MLP neurons of a small language model. Each row is named by its layer, matrix (up: input weights) and neuron, and shows model dimensions 170-265. Each number is 128 + 32 x the weight over its row's rms, rounded and kept within 0 to 255. Numbers have three digits each.
A block is one neuron, or neurons of one layer that tend to fire together. After each block is what it responds to, as a language model described it from the Wikipedia text at the highest values.

L6.up142:220149091132098110108101156065138138146069089171105130101160108137134141162122140114129118115140066130132153154127150115094126139147118140162203107090095156172111141169075046138139135047111185160156088117187113158132144106118224135107163098135121176152121127113173091133149119192149120200
L6.up149:173106119149189110116111133125115111150186152154182147143177110138128124101159143134126169158204086139096141155105129117115130152109162138163169184170095140129115080087119107190120140171096109146140140073061098133158104120113205105128132135149146115094098167117174116127168104154117149146
L6.up597:151074154094183107139138153106146141124110104122148198127139112146101119096133126051190164125100132159093104185133141125143136110160177138120117141110104108159076139100169136178109118099107175084143111073117172182135154075115173118148118118140088117085094116089124176150122111178145080151
L6.up805:108101107120131090101198099048146142173160134106129164077084136151174164124117192168107109114161109150086136104160102162136171119118189142143205156120056105105100111154096138201104154110121133137190097142104135150136125105117162126155176105160157172101103133144150107074144089159121093143
L6.up1348:114118138130135124165154153147104107182123103125088192140115175154133155133152101100097111096177075122159134164202098146134117106131144144144155159131099117102146115123091107096098137165139167107140151058117103123136155090173149141121123143178087074102113117167146186144148122156159133087
L6.up1559:209096153136151100105132127087164091137128143147131209138080143085134126143110156145080148117166146159115106120142159119128124128063143143153131124117096126155138051107134106161130173185122184126143109099113116090179135121128121140065139168137112113148112146139179139059148116165157110152
L6.up1619:123133139153147107080202121128082134137132161154131131124177109154108105089127168132158069135092131179109101127117111126160131140141122134137113162160122160136123149092052157108110136171147172126131033098124092140122142118107146146066071161141173169152146084123106112188117178146107087150
L6.up1640:167118104144110077149119110177169124142167169101113172131145147142113150127116116126127097087169109199082153127156165160117120156144099155153164118138073105138136100164107056109116126117058136108142135098098156121182151115155117078121157170136147113141097085162108176083136102170159146063
Words leading into noun phrases

L6.up323:211113207163121141092142112118128157212158132103082183125170104148136055132151136125152125095130143215171114132089124170138153191084132128160134139164132119141171103118078159116111078147160144115130081073121129126123104143112111159169114135108077101084142101130103107170104098143140160175
L6.up658:180228132096170138092135106115144083150142085122061183101161141135119088089164123141125090057124101209106138133121105118155131079089168134144157074147093071121119124112094108204111074103133154213105110110184043125129113147145157135087091127094171118170156090129116067093163161192145104173
L6.up735:111122184124140127124101153138104181152148111162114147120141180108083051108114149173090145110126101114133130092146135106119090139114153135087175123136125214151176074092093150130177111134127195126170136092073064141151116184106216158159047104148142156201125139186124120187132149111119109196
L6.up737:164111110166158111099175118174133055181196057109065160114218116197116110143089136106109093095128118146139124141130129147113174146107160149173128117128109138123122119124059158096122183096140104117154098091174081141126119153096180112166082135121178134157134047101111107121157096130136129168
L6.up793:096157134112101154136108056179167139163142186152153142120131078076091125106169120182123084099047115193084083090138125099136160144144093143149125108093134079096168115169117162162073174132160173178119084134132092143081198158121179200188088163163187088142120118108140089128213139185074109129
L6.up796:136164130107105172109128063104128146130103195174088161108144094110096138094162126178115122109078171166093139128167090096114127107146133139154150081100093118128148060205140099165130072051113130138093132062110126135192134125129211146130135112152137089139193159124055116151177157181109110117
L6.up1280:170213124089138124081146126179186165092133178135128170130102159154103086109141110122110071082137215089088148114135081111139115078101176142203134146154109148110129141113160110121151103142049138137135155077126123187155173165090141100134047155108148093123115064114113114118128141176126138185
L6.up1635:130117124086149117194134183142146104160195125143070110098088160139057135163138148120140080139200086112149089189160132070150117134103116143103125100220118126162183077097136179138161147144081128125080085142149037167103168116108232138186099134113153134167117133133069132090174110158120077140
Affiliation-phrase prepositions

L6.up36:106088124127179088107186146100138121132110165143149095103118135128101124179184127141130099147110147120098136148154116172131145064141133139115129130151140136154163128172105122166108118111122149125101129149118118101107182188105140101119112100177091148153105141121100115215144120137170064176
L6.up567:113109131096146138098139083107137110206125119118060114112096115134179102063129167105143123087129138170122108120201083102117172076149109142144129103162145126129148119139160137146158130180127249163098099152145130143177114123119167130109077115081136171103117142086138127122127116199193137110
L6.up624:120186093111160152116125096099148157152122162137120121117087118137028101116190098182116105113155174105111146181103126078130131175075150143191185130147103086219135123128118095222054076082076156121151107141075111155139160231159131163166136140110129137113119105134152119059193201147151094100
L6.up1012:158150135137118101102130179104113170159130155077097118158095107067145103117073146126124097124108147087076195140136135117135195083213110128160106155126068094133114106184148142154119107153164145088124108152087132146174116155141129125189154138152139161167123157107094053139150104156168151122
L6.up1373:128187147112173168138152124108131129167206105182109118120146131119069128165104217175161103095145118147150082116131128107095106115104134138190152127166118159143126144100044078152086076091118217141099110128086097162163113197126128143141134097136140190143104133100150146184147114164171118185
L6.up1602:144104140100101115065079054124143107165082126108112113114065089137099093106100129175100125148145197148127153140111132131088136122125125127114185114148135131124156106146135146139075149077171135083121106125120158125148166157087210110146105138131107178126112129108140092155145119176163083102
L6.up1953:171139117089120131114068112116131172132151141115136069151146149121092099135139165127155100133135091122173085140141116075149122114067118134154164137144111147113080157179130111092086141139137139067085105093140102149181130162118100177129107100082152176145104094085147109136150113192186084135
L6.up2006:150130146140166144088098097105151134123120120159125117161161066143126115122128121106161122097135122086109114125135113087137120038115112141090156100104146132119102168163127129150118105133124148093077163143118067111170132155126103141122108115200097182173058088085108143106095116122113114105
Noun-phrase heads and clause breaks

L6.up92:168134143100115151153159167140129097142094120140123134068093098136133153152093125103141138102136156146125134168136123081139108115101148149096101148094101115113135170134150156137108159136115155105092087078087135115152119121107162150117106091183095116147201112141134130094080139138168152147
L6.up487:125195146115105179184146179134105123149145105128127165129115156124111125128100160135078133093121129122107174177128111162077151110076106148188146079196121109131099138171084122131136156146096168086148143095133113141107160154109117180110146132148134131108137116154150086121145148118174119176
L6.up1172:133144161128088177069126155101139123148166083154120119124172104168142064132138102105131125100112172172099145142062143118156071172103161141155167119098134151078126101170149159104125066067084179100095110095110153138139125166115179114168073129203100138137064104117133146070168132178145080131
L6.up1253:119147166121113098131147138084158151123100155087111067075082165092092129114158121129130151109153124173141135134164116179059077150084144154114123144170034142143133105050109147154115184137129119086103126104144153085103148151118113144087091086078115122148133085089069104127183158145153108182
L6.up1445:108177170074056140093113140122161153142126143110093131079142123142109089107140169163086121110175180166134135150120123111127120148110106149114136134124085126131151138140118193142138112151178102150200141084175098117227118097102125145158124127137152097115056124115147115185172145177142148123
L6.up1752:112140150144148138115178126104130095147137101070108142150121116114117126069132165146077072131127119107043138179130108167132179093065109149131157079084118094183132068102144117166139079129151159111151124098013156171152159119126130173174170161144110142119136095099100148093125112156188105171
L6.up1929:112105178101104153144095101139117158130126117151119119127116148133079117050142122095125126118121171108178106141133132119153121102114133126146104110122099090153106118127141166081148108166149141124118090139176116166144133150131146097136100081095155117145125056138102155152145166105162028187
L6.up1994:106158192146133158120108077190143124163147150121157090176146118091090105086063171130126099139136090147126171139112095143147130084164137139118083168169122087127129085106084086125111137089115156062118148106122118186104174129170107193147156115132152116120142141132109123150188111184137139151
Mid-word fragment pieces

L6.up75:106148168125179123099106091103112115095154094121112112136134119136108097115115196129129130102170123094150104060124158126129152149138180141104096076122054093121131125136073131194091119079136102060143170119124105126158179143145129163099097178130116085099161146098144128114110129144106165139
L6.up439:166175152118163115174148124117153143144116143114115115070178145107078132108141123134118140171108111127107120176152123130172101109157153164101168088144071130155198078134087115127069076136154130084075159121144093163150142120180107101135092107170139076148155094131129131150149088121064144139
L6.up898:142063133157088142114119218079114132164160051123168145101167097175144138137111141093123096121186117120108113152111096131158148168132122149158105098131087120096125164157098116169136098117089101119181148090115113120186162117117111155141147084119092162194108082112121114187109126200036094105
L6.up1287:189191147152172140167107104127198128138212134188166138090106150111136113093142140092101129059135153141127149180109063074078138190078095141038127118154096098155114123088087108100154048122132179111155108127154091175138138112125123091143118124140119125116142097151118155161215157113080146154
L6.up1546:145149190155164169158130183106161045126147101085101119146172101079089182131149156138071107116131130182111098183120107152124206093165178166112151122092131112164104074131111118108113084165108144091181139112107150138111149176123134046118053161095117149120137065159185163097150132155130140138
L6.up1666:144113209151228145176129141117118103141116131112140120148097110146094138160133146225127075144061150137130136143091152149135122133115136160109162100095062143113099091139186104092097143139136170077106128087122083102113206146127080132135121146121167128153140154138096133091145153195164104186
L6.up1786:125128141116199098113162122086152125112096127212122072074139110147123077119144146178090127080088103138117143137063167156120110105162134133141137120194075146163155138174126084110123072140143137050139119103038158137124152167119141076177143121134109058115133089131091163075136145133161105137
L6.up1916:093138176049160150109168156152093084110164110152124142117176130164131118114212154136156116136187053132128192126120124155171082157121145175203104137165060121113233101153105120158167107127141138106119118125158118126171093140135146157142144159148128073138198144093180083185147118188118092156
Word-continuation fragment

L2.up1363:107121202117135179112082091077128148161108099154089135119080137117108042126116110114121159100162106115103097128070101085100157071173120151138117169165136130106170121129149129097094119108109171077086078094116176166208156129156179148158142075093139156136143107088050164133174108185129144141
Clause-ending punctuation breaks

L2.up1662:126158119186130164136132145118126122133097090121124160074113173198116118136130130141128099129129121166099151141131062148120122076147150166121175089095140101131115076141108094180131099133123189132156099093148108182119178176092125199140145159147211139144151116098088130136137086212105080150
Capital M at name starts

L6.up547:139144118098201136155141152119153171165222141200101128133120144156134115137100142164117092143100163134138097129177071145130094151153189144167150130121095130093089108144057107097071095118133110098102074155168075187112121163172135166115147148193103146099141114130131132115151070123090133162
L6.up559:186095111143129106155125151106094143120138142169070156122116119160105160094143160157075122119081116135076084125123092146118080112137196139158127149101064114122161148127098087097142105106103123107146133160161135087124116082075162143088118100196141152134102107147149136134125068102141115148
L6.up709:165149144084119115145122124116128131125188099138118124066215128122170091133061135161125168080109097122141092120130101116136133173144160159121140107090115176104120115174066122085135091123094176085134050116188086129180147156115175089132138156158113117122086129019131120095150102169129127192
L6.up869:136128141128178178107134129151186076146093116153080141142127098178079109158050160066082095118099090160157094109189112148139077107079152144166138110167112183145131142116051142148124088106148108137199047084118087110099121149075132143091123182175106125148115070035137114130143114088135069102
L6.up1256:126202133075096170119129127018182148153124123069127151109167087146094112111122135117145115092165190113160140106117057071133069112118131148127138151154100096155082083171110117106129136171100183089088111111134076176158150177104120228126086155195165151150151086133112121158133163075149150147
L6.up1279:181154141137139170140113174187145094118157145152118168110129109200190138092156144122078126121132145168148094122172147170157113104119114144107193124105112159147138120113136051076079184150099127127130124129120075159089150086154123139051090133102113054137142158174121126187167120092134144099
L6.up1294:114126126123101205111132149088113141108175174173073122201122135111110157124060134133123129133107107105113106158145127087071129124116115142091174124146120151161119063117138133077159101060129186162110107118138157118113194132121157124143139154148088143153192088152208080107173117162184134145
L6.up1483:158206132108129122088142121171131125159170128141111185189152113094109110079122123096087109095109172179112080108174058152157159182121126136106148123106115105145089097100131070120111162163089126130151102112136123116075100139116169131095083066169122128107161084163151087109175140128142155143
Mid-word fragments and table pipes

L2.up834:174181139085137151107084122126142137136128120135099164119092140171162150125130095102125112115105176183120148136117191152135106154101146125131125122038120132118114083123132124167093090148126158070093125108116081124130137147108173128162203147144061116116072085127127142159174031136162129170
Determiners in entertainment text

L2.up846:131182136111059139150138087179160154150093070153096182132210115149096119132065177143143105036174145110088136179125175084104119148123091131119157119145119116126103115094118100079104111110120146102177177115202082230102150144115151174104072136135112174160196133151087103132134122097154116143
Sports stats table tokens

L4.up145:092189192111109140137144127135089203164146105150112164135124092165104093164129155158130129118084157139166131175140083139163138120144070165143119133090135138096154063126128135132128125171139111148173142182126119097124101098109150139158088177129147093157172119135122132122135109139128075153
L4.up877:125148137037089141108134169074100157157115127071109114134094166133100088095131165118186098138127150094061132146173085122154146105108112139115153089094147135172175123170156204141134143144085153088136166143127172110173148115165118126165125117126090096138123071187117117155147144169117045104
L4.up1230:184103133169084131113127162059114117113131164130068195091154104091089150152140143087108110129151148061111138128103109139098104060125108149106148045141060169145186192156169106106115149163118091072126125115123167132166182130128134141175089132140126155118146133158144130124142163111138141211
L4.up1466:106123111095126110132148150134135119138150142128116115082154144138127134103149151082163109144131069124088129142204108086157144133076129152141163145146066119171186173108114143132138128144073149187151154132162146060150112109160116157116058137138133105127150163159134131133156147148159077127
L4.up1472:161144134060122144159150148108088141201160061110112095123129129156120152146182130136125124111129090127090092166175033040182114129116158174169115116185165132138167064137098134157128146147121149156143129135138139099156125128133057078112107231151141149134088110111134130139095154135177125107
L4.up1633:123115148102135157103146161136101113172138050129121156117147123112104115085110178123127090134121135114177130122117142179100144058139106138158115060149127181092063163190071077099083090108100131091142118146124083093150137138140158097138133138112190117146162099123139168136186186089150092134
L4.up1644:158104117124054176170125146180158138155103096130079117118150173185102150134147124109122093114132137139118156126147108084133127076114142159157217115158143129109178087137137105136090145100095105121123132115080119126099164119134141148190193122138157138146123127143072133110114147140159130150
L4.up1904:172129178072188089049142182104185113158126115121118124091112126087091113123096174108115134115088119152150100156114107104166130158125098122151137126151119138125118125130094136108124024127122169133127160084138118128151142094096184166125152129148116137145155146118129142122113131152139107182
Word-final vowel completions

L2.up1696:148134167137141103118122136119069082128114093175106191103158141110143136097170160129165117147127106161134127115107112126127141167125165127184152123107082122188117125151160147119118090189112153105129149064111134099158144117066142152137172116164096115090141098108101130081088135118141115123
Word stems awaiting suffixes

L4.up298:138147163110108148112068167116123116095093116150099156150143081103110122101161159159154080111164097133133108149112082124100165072155103134119118063070088184160074140130105128143101065121141170040143141092063142125095121152131125161161131061152168153137087078076127101158136120102135074153
L4.up353:098169121116110209130104171125109123139189099164151169115151105092073134085116215095146111118110106117117190155127104132210148043138073137145118102047118191138146117186088119140095076100124113174122140089100118165188145151103095159130084131130116190159106104126165155151144085158173096129
L4.up457:126141089113157206167123100139122083101149054180130085081099105170032120137122136150121125144140107112135150109124141190110134083137113146128183022069122136135145149118113096127075114086123115106089103096141152104108120206093127131113143122125147208129112103171187133121132143099139124187
L4.up581:088169118094095163119169144147132130107124150152094136138140155106104115099138134185151084099122162107188101143107075134187171145065116131092098112154129148132184106138158086162151129092100162094190166120105112122120106160142101152115095155166169074182117192139142111145115156127166118132
L4.up1005:092104128153117130110132115086108157120152102113139129105119094128064069090170188085153148082124102124124127147102114099135122102144093140108112149096082161135109063111108136077093135121102121166168150025164103123081122093116121119200098082166115175115153103081157147086159145130150150164
L4.up1413:141147123168143158092139126109134085134139118151155133120117113144136074048145162143087065083145141129105117153105109116187174064114099137135121096061107187174180115179107158122081094142084146206074143096090159194091137147138143162135109170118116181172058132081132186228104061207110076150
L4.up1422:127113142150096124077090126165129166181125113177116124157183189099096102120210185135122080116099111133163099148121123103115155121125110142123156090164139167127178147113113163193101155125077156106136151086116101121160127123134109144109107081142137154117111164097167049143119129177111118160
L4.up1837:088166112115144174116165155089146135124160102131057056095136069147066106113140198162116076131155082131130149090127107108142119118091121133172140105130077141123110108191142097124144128120132109087121167090042166174155111107132095127116100160082154120121094131124079143136078096131137101131
Plural noun endings

L4.up128:137147189097161098112105130095119159139180132130098123128168127168162133146170156096170160112167112148150128080133130134141165127104152132157167144178093135179183063152120172165116096111077109133101159092155119074156134136066085108127129130139090115174130154128116112168115084140125086196
L4.up248:101133125100195199154166136128061126178122069156173204130115077130074102136090175124145179110158172124162122168118126127119193126143117137115122084158073110181174109155105100159098078124138212119162167144094100150123178079184175151109166219198148129156150132117125133137106087087092092154
L4.up445:138124164096172112119120196172103086131101093101103145124139134178143097120143145189128091147160094133149147141188165131174072145141103195166194091136086118181135087113064134110075121173046162162099140085136169110176216163104099110167152102119108086102103136112089158090102147126178075177
L4.up881:157203082155159201095127097124151096144181135110064121140195058161130161163172150138125120117094159083152132129134142200129152211163123148092198077139095152127078142152064146089125058204086115124171076102109172112113149085108090148139141155099129114143203137081127122130156145151116173146
L4.up885:107182134017163116075183084144070109147121101147095154091151151147114128148125179125170108128079077152111106138112150135197136121118112156140158116176105105113146145154112143215132136153062134084068125103132132158183154157149137128119140170160097109125134129124141129139141163131161127162
L4.up928:140183113113162122038148149112131083166188139135126135129150103199096125103165119186138119151096142141111142142099139162110109130111106161104152120086086093103114164176093075190147104181098158097146139080104114114156156118131166158156106138123090096131147122107110145141095093145132105172
L4.up956:112142067132166070108179112141127078138143120141086129130178109171085133072133146165117078125139096199178158091103098126166090186126148140161135109114097119165173122154088170165161126160111127162117133044161140123143148183088099124118100077124095157135084155066098135119107131202140130141
L4.up1348:158165120161183104146088108115137200122148082163170148135182061161093074135115140102122102069120155155102130108076132128206111179106116140138102137082135135172163147102096080104153081109129123146154138119159054146162178119148189073103087153099125109149128129146083142140137120210104130121
Mid-word name fragments

L2.up439:156158146116089095105065133151144091150148143122135166119108086116115096106140165112116162121154132150167143096123099106158116101142166169091206144153138162152157145116147063089081149184085157137122166094145094143100140106167163127101148126177146125154114144118118098207170133163073088165
Inside rare proper names

L4.up132:122094232115181101111196117116175129141087090099142143153148125157117073135118172119099154142046105210097130169124075092139125053102146152142136142165149185130109103132105186161136116103109208088090099098142127107123149085114143185000103163182125125071093118129122118156107142123103130108
L4.up144:151195088124081127146171134095065151181169114116124095130116080094064136116101168083134121121181138146153160110131081078142199125183128132143161120104132117175094136128154087097120081109134193080169128119096168172138121078115143113167204096139114134105133104117079104096105120127145137117
L4.up1354:150104176129115087064119117150128135131127116113131160135138116148111030115132191126120160129076121106079135157115103130205182131145075145115144119159131136093159075123113146146125166086094115104128164113122077148138122096114182165061150119125135149172123110131074111088185127160133102098
L4.up1436:138092115162106136080103140113146153127169121096105171145163157084085076080146153095135126125102158100094111111141104135124134154154107133091186119140129156173052139128066077086112141117094148097090102075130067125151147084087122189093153124124146073150070142148172155139116162128159140106
L4.up1467:132072152163107075189140145168111105097141089151069133154186118108098112113113224091135115125098131152153082141177100132101171145155130125165168142154109123191215097127143101085102192140099159097196176083103059093097127125129116118104129122152135179107123115139152132145225102176092147135
L4.up1667:123152129105072088147131092132198153095129110119089160150119157233034157164102214115124149151107129154179108172127110193176159127143104143176171146105093145121103129088106108137100070161111154060155112114106085184081127114151137134111111120103075209114125083098140120107132077130088123146
L4.up1738:099151165071190166104132081138094138164144093120045121112101110139090069109148144119173139140093160098089151189081153089140140085143129152124123115153090104118143106105132112134124132131129160102133152116091168113135168127138101155062120162162151148163148105112084105145151094104083139127
L4.up2015:139135107117096123093128142101169189178108074114079129108123075057082055090134120113116122139167133142117177173138124118170144103105149131140201108087142135168165129129128127150112150119158139072087099074104096158155093107141130188141114106144128153190133097125200118171104135147125068162
Identifier numbers in names

L6.up269:102109119133148154186136123132190126143148169174106134105086195121119084071076168067129138123105148148129074157109149130161109149116121140102184132148059115144170128097058157122105144182158139127119092145134154104183171101110196197112089125154169028118069127092132145150110153133123117105
L6.up293:162130139043099128156127060063149130163060023096140164101117165152117102143118147088170105069119059153150169162117154096083148151077107173130112107101066112052128102141107158097099173134049130179133146105146124117176204096016112148146139124137107147149059140108098111121112106168155125142
L6.up406:168165210124134120158152110151120144143133109111129114107132101157104036088081172104100157138099178126141092138085098082100157101141075153125198137115153182106149069115112179135132102120107155123126114183140102119099116146116165111124126181191144186141118094160140123143148169133119096128
L6.up452:099132228129119176228192117131122172186166115111139094138110147136172102149065159111094124125197141104138082145116108087097093103138091158158162162131087151133123125109083085095079142140108110127164083152092149117169180105124152129098110171097114044138116142132089089211140061131086125192
L6.up904:184092159133117142147108160124138087139147098088094146122109064169117099163089165082176123137116085144135143112145173076091138113132117159119158135209126123154084113120106117110110139101117179097099080139153089127104094133086154143089157122157114117078151111111152129149148168209101157154
L6.up1072:090101115126162116115157132117132172181155060109123103116153135184104111067120162100124109138153172138121131146173073135148124121166122149136156132125105185087182148084121170177127133106162156091117102138142081142094137140112090123174107128127131158122098148137093106149165091170127120158
L6.up1098:155126132130125194140133169092167167168137150108110126117124098108120097105140183121099116120124123150142115125201097079109160089108089153088156137160046143144111129121116135129126153139081171132103114148144133097207125125155160149126122128101117123118093112164127112113136117167124135115
L6.up1989:138161127099118134161143138147187107109137126139137153116110120077070128122112161136053113138145142133119091170145110190154084169108110162168141119201080115178134147098145092138144161154133117140166159155149115121098137135082169196141149103073126100110160147156131110137137140108191123175
Word-initial capital letters